config = dict(
    d_model=384,
    head_dim=32,
    activation='tanh_gelu',
    norm_place='pre',
    norm_eps=1e-05,
    init='normal',
    init_std_qkv=0.0196,
    init_std_o=0.00337,
    init_std_down=0.00337,
    optimizer='muon_variant',
    grad_clip=2.0,
    schedule='wsd',
    seq_len=1024,
    train_tokens=395200000,
    steps=12061,
)
MLP neurons of a small language model. Each row is named by its layer, matrix (down: output weights) and neuron, and shows model dimensions 240-335. Each number is 128 + 32 x the weight over its row's rms, rounded and kept within 0 to 255. Numbers have three digits each.
After each neuron's rows, "fires before" lists the tokens most often just after its 100 highest values on Wikipedia text that the model never trained on. A number after a token or word is its count.

L14.down1029:154109119109183115152048129199148126128117075073117101155114077192156065121139106165101123159140106127069193111124186061164165105137085069139150124144169137116197189131132085137155094106132127199097121126115131146117115103138114098144123159156136147112128080078130089129126139170080090136
fires before: "." 91

L5.down286:120107073129141119132097198145044200148141156112143116120182211122137120115153191092084132161187086083160064122140129099179138125129141135139124164178110188146136169110135094073154117055134117115097126120120123103123123077157181119111148099185164121149133119108176150069102054081120109141
fires before: "0" 18, "3" 12, "1" 11, "2" 10, "4" 10

L3.down377:131130177164172100093146104088122073085104111141059097109154115193133134168112102063152108113103114177108100172171133111106116149122193131111181097123148141127128104140105130088129118099147152149121138150107171146137100096117179148081165147148153096114150093111170113146077122117081103109
fires before: " |" 37, "." 14, " hold" 4

L5.down1377:192175109177114104137103104133121133128160098146159069097097133185118150152110137144100152176143101150154115115129098167110185081097122094181172163139114080099135116076102171125083140066161124141082081066101132053107150105132140122176133147069112122176081130156124143137139110157127117149
fires before: " |" 33, "," 10, "0" 8, "." 7, "8" 7, "1" 5

L14.down917:160128136151108117107114128103115188142125088104146122136173161108155097208106078184101104120158144141124129149171134178107151145120144069121148184103186157186122117074164080109144150162088166085073166135140147079090134087096121072147178157128119112114129130112140167137166081120121094073
fires before: "0" 19, "1" 11, "4" 10, "2" 10, "5" 10

L5.down178:155141086161127089142129147159138130184142103134105148146140139168170126156120134117124119090135183172142153191162113138102153133140118126166168140067122102097168138126151090102041151165157144118135171126193180189141114096153192144164132110149126093140218096104081106147064120102104162144
fires before: "|" 54, "-" 6, ":" 5

L3.down508:121142136116115085103156081076156084150152132106133101106153120162166122159065067126172101133177167103145183159125109098122099165067136160139182144143118140111138174122130169122155190113112091104112139126162149116121142171152172122082158148114125155171122062132107118088104142101195119107
fires before: "|" 52, " |" 4, " that" 4

L14.down303:132168150153112128161165147038128126147049152199085155166096146180127111125130106153093139093153110094151147140100076177124096173110122086164115141111151112105136111141129122122157172121156062173078059111133155186111124131188087112156181149166122120119103178116140071139163100074119158132
fires before: " (" 47, " |" 14, "1" 6, "0" 6, ":" 5, "3" 4

L14.down338:164128119204114126095156145113175120103098135111157094055128104142130163128124160090115150183118095151145113148085229143125130069107126120101137126131121072108160131090169163161163129138152149074161140153139109132145127145092130056135203175093183134100139226143197091092107103117164139107
fires before: " to" 31, "0" 17, "3" 9, "5" 6, "4" 6, "2" 6

L14.down169:080135144195136125150143106110119141130101155196086149082118123147119115167144177173159135149136200227134101146140067130118172120150151086170068127142133103060078145121164113141098218160109068067120129123149138126138077092159133114092230147138146115144118131110152115135135127158124158125
fires before: ")" 66, ")." 9, ")\n" 9, ")," 8

L14.down1288:103110130115111161179148107091139118103138149189156094081140120144116167175158120209078149152167146193151065138126140100129162146146088115202111135137170097177135095153134083137125122161090088115158128175157169098092193117103150098125162117163165117050094092191129165135205151081125104141
fires before: "3" 12, "2" 11, "6" 10, "4" 7, "1" 6, "9" 6

L4.down974:141145089092066137088104170152183111087164094190148151075117143082120165083156097106137160108125180113091148119135117169135159170091130143094110125125171097158142103152117113097164104162125087101120172145099118160119183109093116146129117096146091124115163081147122109135146170080189119126
fires before: "0" 16, "6" 13, "2" 12, "4" 10, "1" 10, "8" 9

L5.down259:150114144157192151128065146149099131176118104031098118091119139133109099083110164182170162152196148237113103064110134112140116145122123182136119168114178089165148138083083102143120115146131150123142130140179129141166196173134107124126185141063159186114115086140169111137105129146168212145
fires before: " " 52, " |" 10, "°W" 4

L5.down676:098094067186126118115128156139142168138188079131138115161113124131136106128130116140121148104149100110102084137057154070084054169116134082073151171107173153159145133173154122142053125138176104117137123081128141157058145137107139170162167153153175105139130107149153125152183118155124165144
fires before: "," 19, " of" 11, "." 9, " and" 9, " (" 7, " on" 4

L14.down713:107154125183156137114097197102175157171146132151162132163134105064142092104130142163125147110172149161112131105108126106129130103100145046112110169117145103113117133102119145082137119113110085151156066077108133087062089115113117089135124131141167081136088122138147133130189132094131160154
fires before: " |" 77, " |\n" 8, "," 4, " " 4

L14.down689:101124104118153161128133125066132105091093140112146079141157110127183152135175112178143148164129131137114136121134147108075162170097118140110123165167117084079131177089161097117163166142120148184161135139105101135106093112189180130147145097094173143125082188132067157127145141099129122084
fires before: ":" 67

L14.down353:172156126083122149171150150123136149090130066125149085118164119094137172148234126115171130173112126099122118138097167113117110116148113135097196126144138114123150128086158080117125101170112054040092084082131165136158179131111117063081144151108109149166107117060156153174133103127102122093
fires before: "0" 18, "2" 12, "1" 11, "3" 10, "5" 9, "4" 8

L14.down405:129103102135142161116097068114103133081093130141118060107096127151105144143163139152211128054089137143105121112130091132102150180209118087157131121083131204130158055180081055112138198058153199119082084135087065184135157141156111123140146146152096162109110119149154182143124132184109165134
fires before: " |" 42, " of" 10, " |\n" 8, " " 4

L14.down616:058099167113148161099177178118155115085102147154059104169081110126103103181111076116135134157084157168137114183119054135127141100118087092102150105149191152121163117054141119097121150176125096072161133083149110123170132146172191140152092102098125139067094136087148116108094134128138151117
fires before: " " 55, " two" 5, " a" 4

L3.down512:134172135058157100122087092188144112137125130159145129121178103113066134197132150131143106115087118117150112223072165109121147122140166168073156099144121112108161125131124126185145148153194148086141156068153077172071196141103125057150103085152106121072109162110116117067139211089166130127
fires before: " " 31, "|" 19, ":" 4

L4.down640:137141113188107159166124081037138167162081088101155112138138139144124101194160111165116067163113142078165116131113080110171145202122148119141074112062102160093070123141120087152110108141185133148121135135090118134086166138142121096155160152178158166111119154123133123084142169147123099128
fires before: " |" 38, ";" 10, " /" 6, "'," 6, "'\n" 4, "'" 4

L4.down1409:144098114153113067101177157172154133152082122149166065168114099105138123182136113123069163189169163162081172180110157101086097121140101147177135086109097171072085144114101123097148109105127128098122103128051098102169104144169104093106106190137103160140136063125155131154181103124192146154
fires before: " |" 52, "-" 10, " " 7, "|" 4, " |\n" 4, " −" 4

L14.down797:142145118140181100189139124124117077099121114095105178102145179090171120179168143133135053175108107115099152093102150118174180152171127127120116093156145153092124098150144114141116107097126121074172168090155155131101102104103137157138137167146195122096102074136098137090107098099134097162
fires before: "0" 40, "3" 20, "1" 11, "4" 10, "2" 5

L14.down634:137130078108117141126104122150153097089151121123128088094087150096136121172144194126160113089134088152155133160081179137131106116169166106145131109075137118093116141108114088129136137111145113116134111164150089139153121176131091099083103140129136106114156069168140125113158151121156130132
fires before: "|" 58, " |\n" 6

L14.down1482:163161109150117059148099156130105130133046098146098088146040150186132157063091108137079146115082133146136100161215143164171104142152130171083060157119138150107154117147177130176138114132143128083148155118115154115069106158170105134129137098176125158090131150149125128157155145092103159142
fires before: "0" 20, "1" 17, "2" 9, "3" 9, "8" 8, "5" 7

L3.down699:158145121120149105120118187163109131119125191110145129070203145072134122126128107093156134213139131168173096194107145107133153110085145136127170130106173104177125127163147135168120126170123090094071109139134100040159084134130114122181071176177139128124133164189155095140091138103150117081
fires before: "0" 16, "5" 9, "8" 8, "2" 8, "3" 8, "4" 7

L14.down184:157181113161028152145147125166095185166173150111180072095086197139123106122139111192162100139168145168123106207144071142158137146150101104143159068146122187162119156093150096163168136101110135098109164153152090127060101092160150099189194147162135113173108100133118151134134115155096118154
fires before: " |" 74, "\n" 4

L14.down49:078164135179127120153108179100118157100146107147123078156156143109098104122110076110187134196099082163137106113140131116140121188165141097130155143078100156063177176092132131118147139116111088116196231142162157104104124097129162122176129159137112127079147123137153152157097066109080099138
fires before: "2" 12, " to" 11, "1" 11, "4" 10, "3" 6, "0" 6

L3.down290:135164115125093118131094119166154098167088133127160141075134126143134118140103196092117124169132063183170138132101090115108157131127183154089160140088098125182136156111119122105120145135183166071159081152135139178081136054116122112114116224204152187080139114101102115184145173130134109102
fires before: " " 49, " |" 6, " —" 5

L5.down1219:169145209116135075093124096149142011222132174142090157134087147111117132076127128128066170123151126104102150095133125200173170127147099104068118153153129160137117111134128130135110079094159120118187182096087139118079085101100144129161074119124142148098135129097121113173075096105088144133
fires before: "0" 17, "1" 15, "2" 10, "25" 8, "7" 5, "6" 5

L4.down274:072145069131056155149159132183109118115160172114131142141105100186124069084125186148107123110137189082188109100165174107139147125085187148102138152137202119130138178138122117102117155091159148139133163098118142088152147185117108095162159130102092150172130097158124124173119138081102192116
fires before: " |" 53, "\n" 6

L14.down927:125112125101078161163053120116113121164094187056146112128109153123110093122122100072111073175132125069186110148150058174165101129167190110135075172160130141125098105120121100128147120108128142137129140148089145106105092102110122115169161135119132157104122077140092130145122116144144158095
fires before: " |" 31, " Republican" 7, "7" 7, " District" 5, " " 5, " Democrat" 5

L5.down1064:126131116109078151123107116179177155133152184106127098163098166119123180132078124127152093128163133068193083101120161126122141150147066108128098119204158159093132092173165147145157129163140075132093142115118174191157188121140086086110180102145132167171054150217077103149121106076126142178
fires before: " |" 37, ";" 14, " League" 5, " |\n" 4

L3.down976:109160147106148081134131161105115126143147129111126154101140170158087120130141121159130194110189130183145166108093142098078096141098124126149174042097130144085120115130141048068170097146111104178147129158130107125161167093157138094089062091154150145134180120121129130148200163181098091118
fires before: " |" 23, "|" 12, "-" 8, " " 5, "30" 4, " |\n" 4

L4.down709:138095209144168050116132098154114059132138129110146198130131109133101065140084133115118163156163162196144100100096087191119102097135144066092077140108133106134091094104157168127106046077182137072149144143143167091130173164153150174161073099080102101116131097139112125161066109139080158108
fires before: " " 60

L4.down122:090136116114100090149147119094121127173050104128162150128152100164142165126196154150155067096150149154096107096153150149197160150116051129143097109141142108138082083145074079104155063065125075116156094099141101149122094119141083118143114065132177157144152185126119117138145189077162071179
fires before: "2" 13, "5" 11, "1" 11, "0" 11, "9" 10, "7" 9

L4.down703:117077105104060139194138063159153123104148133102140096097157116107160144098118164114140158118100174149143123158115150122132152127118106125006134153137129166122130149164110134080140108089122101108127147146179112144112134060172095129162162142084137138118133089152237222105104101140083100139
fires before: "0" 18, "1" 10, "4" 9, "2" 7, "6" 6, " (−" 6

L5.down659:135180200158152103113113141161138178137062112063113151139107102218091128075133103118126157143146144179110165109156155155170084047166155149126122096125153159127130082103092142105199106137140068153055068112181151099132179142105125120094115121175134166160157121165127145135104123142180156115
fires before: " |" 37, " /" 19, " " 6, " League" 5, ":" 4, " a" 4

L4.down1321:165197097109147166123157141139128084122106127132114140128158161095137131157137117093127094145165219167094070149136129116150116117092131087150135158153107099086225162128141084113074191193144134163131103182109079139134135151145140124109086135156146123221094139135156123138103101117126150129
fires before: "|" 25, "===" 16, "==" 12, " " 8, "====" 5, "-" 4

L14.down1000:074117101114175111149186089079122152144162124138093094094150064158089134148144087118109119071129187152190116149127142088143127139115119146160149086109154157158106150136104133108106122130105119133185140072103104099131182119167161095093172089105118117082159156178195150094129106121103079031
fires before: " |" 41, "\n" 6, "," 5, " (" 5, " |\n" 4

L5.down1342:180114147094103105083122152146149151159108090054138185118188171108142084073103093119128111162146159106119131203117134126177157156083138130150127139152136169110185135163168147162174143149108116122167181145119113145149168115105137139069153120088130137152137123135117075122157075095178121170
fires before: "6" 11, "8" 10, "0" 9, "5" 8, "4" 7, "3" 7

L14.down1128:083102112191127118123145099114076156098113058158158177127137127128157229078118102066106125100101129138127091093114143107132127161117131080156104118093115132170057067080147180130094173186043125147120156145075167082046148139163161185135182107198066108114110128122154130096168103073095117099
fires before: "," 37, "." 9, " and" 8, ".\n\n" 5, "\n" 4, " (" 4

L14.down1216:165112122101127134170153077139127139103162154118121140085130118180082094115176172128096158140110125092136132145118110164146108159127079169157120129089125154172107121138089168084167132157167094099157146113123205134170119103162041125164147123116138050115140177196086160169137151127105131114
fires before: " |" 23, "6" 13, "7" 8, "+" 7

L3.down1498:138075117146181101138133100175174192161060116157151140095098157126174142163084088119109131088122141115085165154141118105055066155127102192046136138123100070139130115135131093102102158155146148117160092126082048156097125124159139157106092102183144114120096158113151137152201181111150139092
fires before: " " 31, "5" 11, "7" 6, "6" 5, "3" 5

L14.down110:108147118140151139148128109149149147127123134132108102155147188130177131096140146088141138124087125189138158121156129165152107139133196148111106155113069107137109149173071152169124088148075115118109178129068118108124083105156143106101136134156111079118105157113114160178116077111105112133
fires before: " ==\n" 22, " ===\n" 19, " |" 14, " |\n" 10, " ==\n\n" 9, " and" 6

L4.down69:153176152104176101096133162111154135091127129176112162101158091134165154103128150110103141209081131151146137165140130148044061184098167159142146104083172135072119121166107107117134082101153113185137121158039173103107120130132080157180145162136059110142131080112121096114162087125106111125
fires before: " |" 34, "|" 17, "===" 5, "|---|---|---|---|---|---|\n" 4, "-" 4

L4.down462:133095147183148114097130138151105138116111079100138107102052151221139166171061164095088098125158155093125140138108112136150123135088039149148116192113132049127163154177179085165081146141149115131128150144121059131140152130117118174128127091147074145184113080123053118109202140103099121095
fires before: "4" 14, "5" 12, "6" 11, "8" 8, "9" 7

L14.down694:058108062148184111113164086145142103130039118135136164152128167118181167129129155101109135156121157164126161147156148151136180167135115148119152139111092083146156027130139160096125085203083095121078144102043174124024075099180113031138151199142058114120119114108148137116137091136159150135
fires before: "," 33, " |" 11, " and" 9, " (" 7, "\n\n" 5, "." 5

L5.down498:118151128162067084139156169124168106104131088104086136160205186070176114112111181106159141094144119168109160124069138091205133144090056176129041089169140073177093085164103133063149104105110102129184195178105085140112127174119087143087122094111087132110143107117114069130139171074143163086
fires before: "5" 12, "0" 11, "6" 11, "2" 11, "9" 8, "7" 8

L3.down673:127098102131156130142157149124082145107182105154061138169131124135149099145078122130134107122108132148113159143115175163156166156149150147195093077134138160122149110186064134128178109133124082132127151161099146074149185092107139176080081122170089077039143104114156108154127113073153158092
fires before: " |" 42, ":" 8

L3.down453:162066109157138177151149104148062179207086177133102104086123183111072190111121111105139082152122139161093087109172128132096111140108105123101113121132113164180159081095090127141167127128115128150125113153079083146133134087147134105153140143144123142129108096139172157147094151146145116110
fires before: " " 30, " |" 15, "|" 7, "PI" 5, " Gold" 5, "\n" 4

L4.down775:122146074151044126070137186111103095104175041128100111088154114121153156076176131101149203117107188098143116105121115099088139116088204116089134163140141074151175072092096081143151151115140125132129092124132120173126136114135127129110128084173168076118167144168161129089115155113157126212
fires before: "5" 16, "1" 13, "4" 11, "3" 9, "0" 8

L14.down504:180110115068131125086130079127152162147139155120117108169128105146146111118107217050121062127088064115143090127136167151091139164079118146124094106116204122104145132139168093105083131124064095107162144128098104140114173108135124070136138105142183050176161113089084066171107197157136113146
fires before: "6" 22, "5" 17, "16" 9, "15" 7, "17" 4, "eat" 4

L3.down414:139163123126137198121127121138100155156131105100201090106162077139134110099173092120069128121127130151134127109136144163169143145100199148134109218174111143069166087126098145123148151194122147130136087163080126113137153086110113160122175088133117173160147086149086116124097077086118103127
fires before: "|" 52, " In" 4

L14.down1308:133090085089157113096094179149149124092108133158144123165140142070091139115129153145123102100066088192146122175171168127107096209122123197136066144182135101106101138129117110077137141172167130111181114043100122117085132153097138169120148103071139122092121116121144095135109126129157171126
fires before: " |" 61, " " 15, ":" 4, ";" 4

L5.down871:156157137135141122117134160160129105155101122111152148176192148114195169114192159149114152083131064133121117081146144114140147101178113076113224141110124147137117093165089096093146104139151142175124111171134126164163153110100173117127089080152075155078114131116156121180119088159149153169
fires before: " |" 39, " " 28, " |\n" 15

L3.down1320:165105122131177157117097115131136100128151155132124045118153118135069157134128084115128114141152155129159188136117109111131163103088141131106165168079123160157146097213102128144141139150063118146184128076060104064101174150135134134145140151137154128212114081144146134088145107075131128091
fires before: "|" 70, "-" 7, " /" 5

L14.down1183:120108083094094134075154119145095159126158117108169078104195103137090170110136112138098153128100070150119107120103136135068120079153094152108117133141137210115135147137104110091136116143102164110192148139106113131142147125088140094060137133185176109184118143197162103167124100117121122102
fires before: " by" 15, " in" 10, " to" 10, " with" 8, " as" 7, " through" 4

L14.down671:125161119157130180095071082098112066056108141077088076071138154154153138097145119131173130135106147123105131128076149128163098151165155124132115178152183156152113097161158147099091140193151146093109141071067133173078144073151072095213096120102109140120141121140168113116093138138086188116
fires before: " |" 24, "1" 9, "0" 8, "3" 7, "7" 5, "2" 4

L14.down336:100131183136129134132061109125148081074092140116128106122115082139076126116111067145111147114068159183206148179108151099181103102132071072183136111076112142142160129098100164113130088145170158110148107156154197125156141182136112137150084166122126149108156161177144087113125128120107146132
fires before: " " 49, " the" 11, " September" 4

L4.down925:128103161105066138126174110161117083167152145123146150157142099154078102088114086119128137148171148102077131120137137077108107134087102064194106147132123118123120107088058162115161117104078159116170123138114111149138171161090128164103102089165139096140171089107154133179135166061114138077
fires before: " " 30, " of" 10, " to" 6, " for" 6, "," 5

L3.down908:151121154124141130104130103163157085063104133080125185110156136127151113118130070143100150123091198122135135071138091146160134129072074176137111133118185130104136180144102145087151049103137211096176085176130168188151119123103123127054143060131116128140170144100075020153175148111135135123
fires before: "6" 16, "0" 12, "5" 11, "2" 8, "8" 6, "s" 6

L4.down940:154119115164165167130145117101099134119163127145107088121151118114057135152125137188102145132127094117152150091155122094105094111150161072139144113087131053093118085091169119150163113153194133188082152169114119128108179125127133077151158159065129187133117124094030083088127154161120162179
fires before: " |" 32, ":" 25, " votes" 7, "Y" 4

L4.down960:138121076131171077116145183113090106098149104124147162142125130148125114130131121103120120074095157098181108080093173117159134132108158149126107104178108141166115103126141125128086140166113151131123168161165123133149156138107165181116152170128108091035137103121170116221105133085214068135
fires before: " |" 44, " " 35, " −" 4

L4.down742:130117113129139078126109132129129162143111071123118110157147182110159158151125101131089133143083052135157163070134111091118119074169144111125150118174091122184163113143148165182142134090132169181098167207107145120083107091148093140066109138114187142109204180086152096104114169161143159155
fires before: "." 29, ")" 13, " (" 10, "," 6

L14.down791:193126151177118132112169142075142137126161090141115126175097143155149178177091182114120103127172131131118177169111119105108122103085108093141180136148098116082164144133136070146102139158177129146085175135146156104136119171188109111151132201142120188145088112167113109131109100060136131170
fires before: " in" 24, " at" 11, " on" 9, " by" 8, " to" 7, " from" 4

L14.down951:123142134121140131112146146180135095185117105154070152050073133118133143133116127137085100041099113128126172095103178149155108107087147187189089165154155126081132154140133125162116078121086105105098098142164122156099166140073133075134118123167109118100104153134110134181121131107101126105
fires before: "202" 23, "201" 19, "0" 13, "\"" 9, "200" 7, "199" 4

L4.down132:139110118129114089121180153134136136134124105144196110197161077130134109158070081123173086118140123109164118142181069078127089119097149098111152109121066122153075120098083121169164184108091175136077164137112147155149150205164116151133124131101116098085132102076059131120048177130164150105
fires before: "201" 15, "\"" 14, "-" 10, "D" 4, "W" 4, "C" 4

L14.down929:115143153167100157113098142079080123184107180169110140098080144145167126168122156158129176137098166204154163155133073130099146126145169152175153110149158099103074173149113097155067153144093104086087182106127111166126100134217126065092177144160175131154114089083160161136097103139152160146
fires before: ")" 78, ")\n" 7, "–" 6

L5.down973:153164121207144143155077120206169139103110099110091155137143168133251168108113130124158141101117142121118098167149161062136081145195155138190106139148110121122150132137129165129124147102086079124076091154165151142099142082175108121086084116102145127196106139114166126116097154152175122108
fires before: "0" 23, "2" 12, "1" 10, "6" 7, "3" 7, "5" 5

L5.down913:139128130083170148124104136113126093095111056037053102149140132210139104178158175148125156138080121074155079131065162124164148071125130092126137160112119144107126133114139114158136155116117089161095139123181082084076125117072142122139169105165181100139112114137131136167139141161132159128
fires before: " |" 64, " " 9, " |\n" 7, "." 6, ";" 5

L14.down836:183167149144141105103123127157146104165130135110125100122094065143131076172109084165139137188140170165100069145122075211169178075136183110172063111134077142098170109113153153147179079123173099117131123110080129129060105155116085114131146161140110094151179109119138102119074094140057105137
fires before: " |" 30, ")" 24, " (" 11

L4.down39:163166167088113148132147115145151111145157135077183069124148134169137168090149133116167126103127123176107147154160082147140099125095078095112115099082151131136176143173170083170138107114105101053143110141160121054137163124107116082095097248135158111215123188180148101113140133117195165133
fires before: " " 29, "=" 12, "-" 6, "Population" 4, " $" 4

L4.down487:126127066129192112164083088141130123135109099113106160057136131108090160124122188087110108164126137148100116144163136161174092136125125118074169072113164087156125157201136123130178159103137129170106140109120135194086080112123133137025100168114156158083108112209161087139106087160114081153
fires before: "0" 21, "1" 15, "2" 14, "3" 8, "4" 6, " in" 4

L4.down1354:091090123140067087116109088119195111118197145120139069149196117145109135132131098129155098130147125140157140115065132082147104234121095105169088087154072138138071161091144111103217148102131118110118192142144140141124132132099100142159097161156126110179124119106161057100084127116189112144
fires before: "-" 20, "===" 14, "\"" 12, "==" 11, "The" 7, "|" 6

L4.down1303:203115133099100172093117098115146107118151047103122165098176164120156125117096164121143163149104165113122117153119110140128184116092050091134108112112173130125135114152142133087148087118119086133082144157104152139135145110123148181114167085155085160165118131117125121085124166057186145120
fires before: "5" 13, "6" 13, "8" 12, "4" 12, "0" 11, "7" 11

L4.down165:228128144149068165114121080115138193083110119085142075127123127185096073123100130137116151116135125056154139153098176131083126134106128146142137090114126158133139122180161152183098164086117092188073128140086112109136117166123128079134160126139149117162099137158120141147159084114106158163
fires before: "=" 26, " |" 22, ":" 6, " by" 4, " |\n" 4

L14.down1097:066098082147110170152137129162147142110122112149185112101141144128122085123104073085145148113171126074082182132165099112133091078147181124108103157138071127172099112083065130095121123139075187101128121121116073125105120135095108099121144109167149081156068149099090116131148093129129133175
fires before: "," 20, "′" 16, "|" 15, " |" 9, "." 5

L3.down52:159135125135136144148112087121164098080075118125159152093089119121146161105103108102118165084132212075110149111062149180114187117103121142096118157133138109156179159176102137099086088209126120124096129211111155157160143106145072121106138138198057105118120155172106105132138103092124142086
fires before: "5" 14, "0" 12, "6" 12, "4" 8, "9" 6

L14.down1511:084156117169106160104113129071083168181161168114123073112139140151165085194085049116155150111092119109185158108182125172132170130146137108081129149131141143134124142135137133095126151165103058116116136143091120077125126083177150128141081126071136083102142143140154200132102084148088098118
fires before: "," 21, "." 17, " and" 7, ".\n\n" 5

L14.down1345:104105110124148122121131082178141115194169130135089143139147146110108142046142127048181084112110117133178155105115136165163156122148092122097099108153140142112153196195136078148142110124066123158178096137132097150092140168146115121085127110164153165118126124117116101094077132176146168129
fires before: "0" 66, "2" 10, "1" 8, "3" 4

L14.down785:140102102172147074087092125104162117156066162132164080158139151159158132087098089139145184120122053111144095075155122094177125122124123129054122106145094087117102087062134144184111168142125126142135136176112168092125102136150096074134096128074145127146110081071131148129115089095149124120
fires before: "," 52, " and" 23

L14.down435:156074140131133155155161096091138069141130137109112083178105130135139088121126096125150126124084128181125130115061134159071112121129096135107160185134102075136170119153178087095135107073178136140176150183151115151100156148154094154116094130134119121149154099091151124149139141138133185118
fires before: "|" 32, "–" 20, "-" 8

L14.down613:144079088156180071101165116104105112132077122111113128174135105130189106111135123110157092142096112045121156113096173147161114137116128090158106151159101113113212152118161149133146125096140107085166104178097152128072163139206113140131141175178111070136080134118129144123149109121120115113
fires before: " " 65, " the" 6, "," 4

L14.down968:149111147135091140078163114162124128155166132151089154144119129138134162101129082141112142103108142130135150136085192126097058087064203075107141113099129113178114150192094198127129172116114094133186133137063122141085075162165116152131116130117148134166110125095178132070140129101110143138
fires before: "," 62, " of" 6

L14.down1295:155149145157084106102124089185156093123156103086134167145130141122139137089090103142167141153105095110193161137081071130074125132110168123174099127121102131093120135117125181137167167157157128099215112140132125149086093140178140102152164204150111158170090113176220078175041115108139141103
fires before: " by" 18, " with" 11, " in" 10, " from" 7, " as" 7

L3.down5:141129140126104107147115165144204101156111141166158124108124108083110138166131166132120161160124191153069105166127155161160165172137104179087091140166163039215141168165107164090172089119072085114177108131156103145107114117114146126085111079119140125151184138136121166141128110137127116152
fires before: "0" 19, "2" 11, "1" 11, "5" 10, "4" 10, "6" 10

L4.down139:138046126168209102103148108159097083149163145100091164082150119135106172073172118108105114163124160197128129100156140217126137129108157125095147114185154162091115154091173130102124117103172096151117101097149136178135104112150131130139130169085143143172106152132225070126155066150153096091
fires before: "|" 20, ")" 17, "-" 17, " |" 7, "):" 4, " by" 4

L4.down1448:096181133140073115131106110124152133194099104115168115028128151100125096142095125138147131111076119103146115144109143146123155092153141089172079106120081141134132056106096102132149163117099137117156120099129084147112085139136114140135130154120136177170127137138158083149145087103161148059
fires before: ")" 24, " (" 21, "." 16, " |" 15, " (−" 11

L5.down980:149112150156141140126117096126122143049194172133096164087106127132148122096108108068108151136112125119170136064140084103120129147089136102116120121081097117080090102096103134104185123146129143105169120101104072131153107225168151118125145146070113151109131159131157053112110123122140077135
fires before: " by" 21, " in" 14, " to" 12, " on" 9, " from" 7

L3.down641:236077122081077166096205156150115166099152172078152115112127161132112072116148146107119127121197139115162092118142141120137136056104097113121159161137152194115150146115127109072127190101094132126074095176106146148177148143129150115079118180080128082189103159117154150131148166157155188110
fires before: "=" 16, "0" 15, "2" 8, "6" 7, "5" 6, "9" 6

L4.down1241:120176070103120139106100128086140149146127119107153153131184094073075142086150101123101100121093168171175135098171166159164104106180145147113115176129158125124145187065124163127090125114114139101150132097064147089131120099187186109116135079137072095173161077104122113115137157169118167129
fires before: "|" 45, "bek" 5, "ets" 4

L14.down413:127133108099121126105096163116091136125094105087159111121096117155127144165110147058102097127130160131091145123149136191092153129137108128109178112149157119133153165067118114110105099131110136076121183085086110074143106177130155143136156158198181158139158097088142170115134064136174097237
fires before: "0" 26, "1" 11, "5" 10, "6" 10, "7" 10

L5.down1220:130102133111113129156067095131101105095101123110143121180122166147072108106116152109101059129104142109112136169158090101123098087128115118151103079169139074120108115129119040114122136096149124093126141090151160154148179120170064133101135114186160099145097076171140158151141103174175065117
fires before: " |" 46, " |\n" 14, " " 6

L4.down473:106140127102096107118148146186183116104063115172095190152172154142122082164132149167132129099114101117180132084131110126116126095133087106081213150136117168194101120111130102167129128170151105091189111106182128138141129119093140112090130101076115099106149127107049138145111182172162082065
fires before: " " 76, " |" 6

L5.down127:168143130085138207100148166193080116110112131138165116184143145160140172120150144083138098172095105135141146156124096118123121088148143134123123171095146188111162129109110139139131129089125150109098109096130099165141183103140130153234123103112141065131155132133165155152142077040172086059
fires before: "==\n" 18, "|" 13, "==\n\n" 11, " life" 9, "," 6

L14.down695:070182175150082194088153096101134133106104137096101111099050119147153105116162136157141099107118138111115123092152143176104072069139084160079058127171142083163109148113137159123138101106111108151108054088140091138125149182158156141134134097121134177130106145148134111100137119203156113149
fires before: "201" 28, "200" 27, "199" 21, "202" 8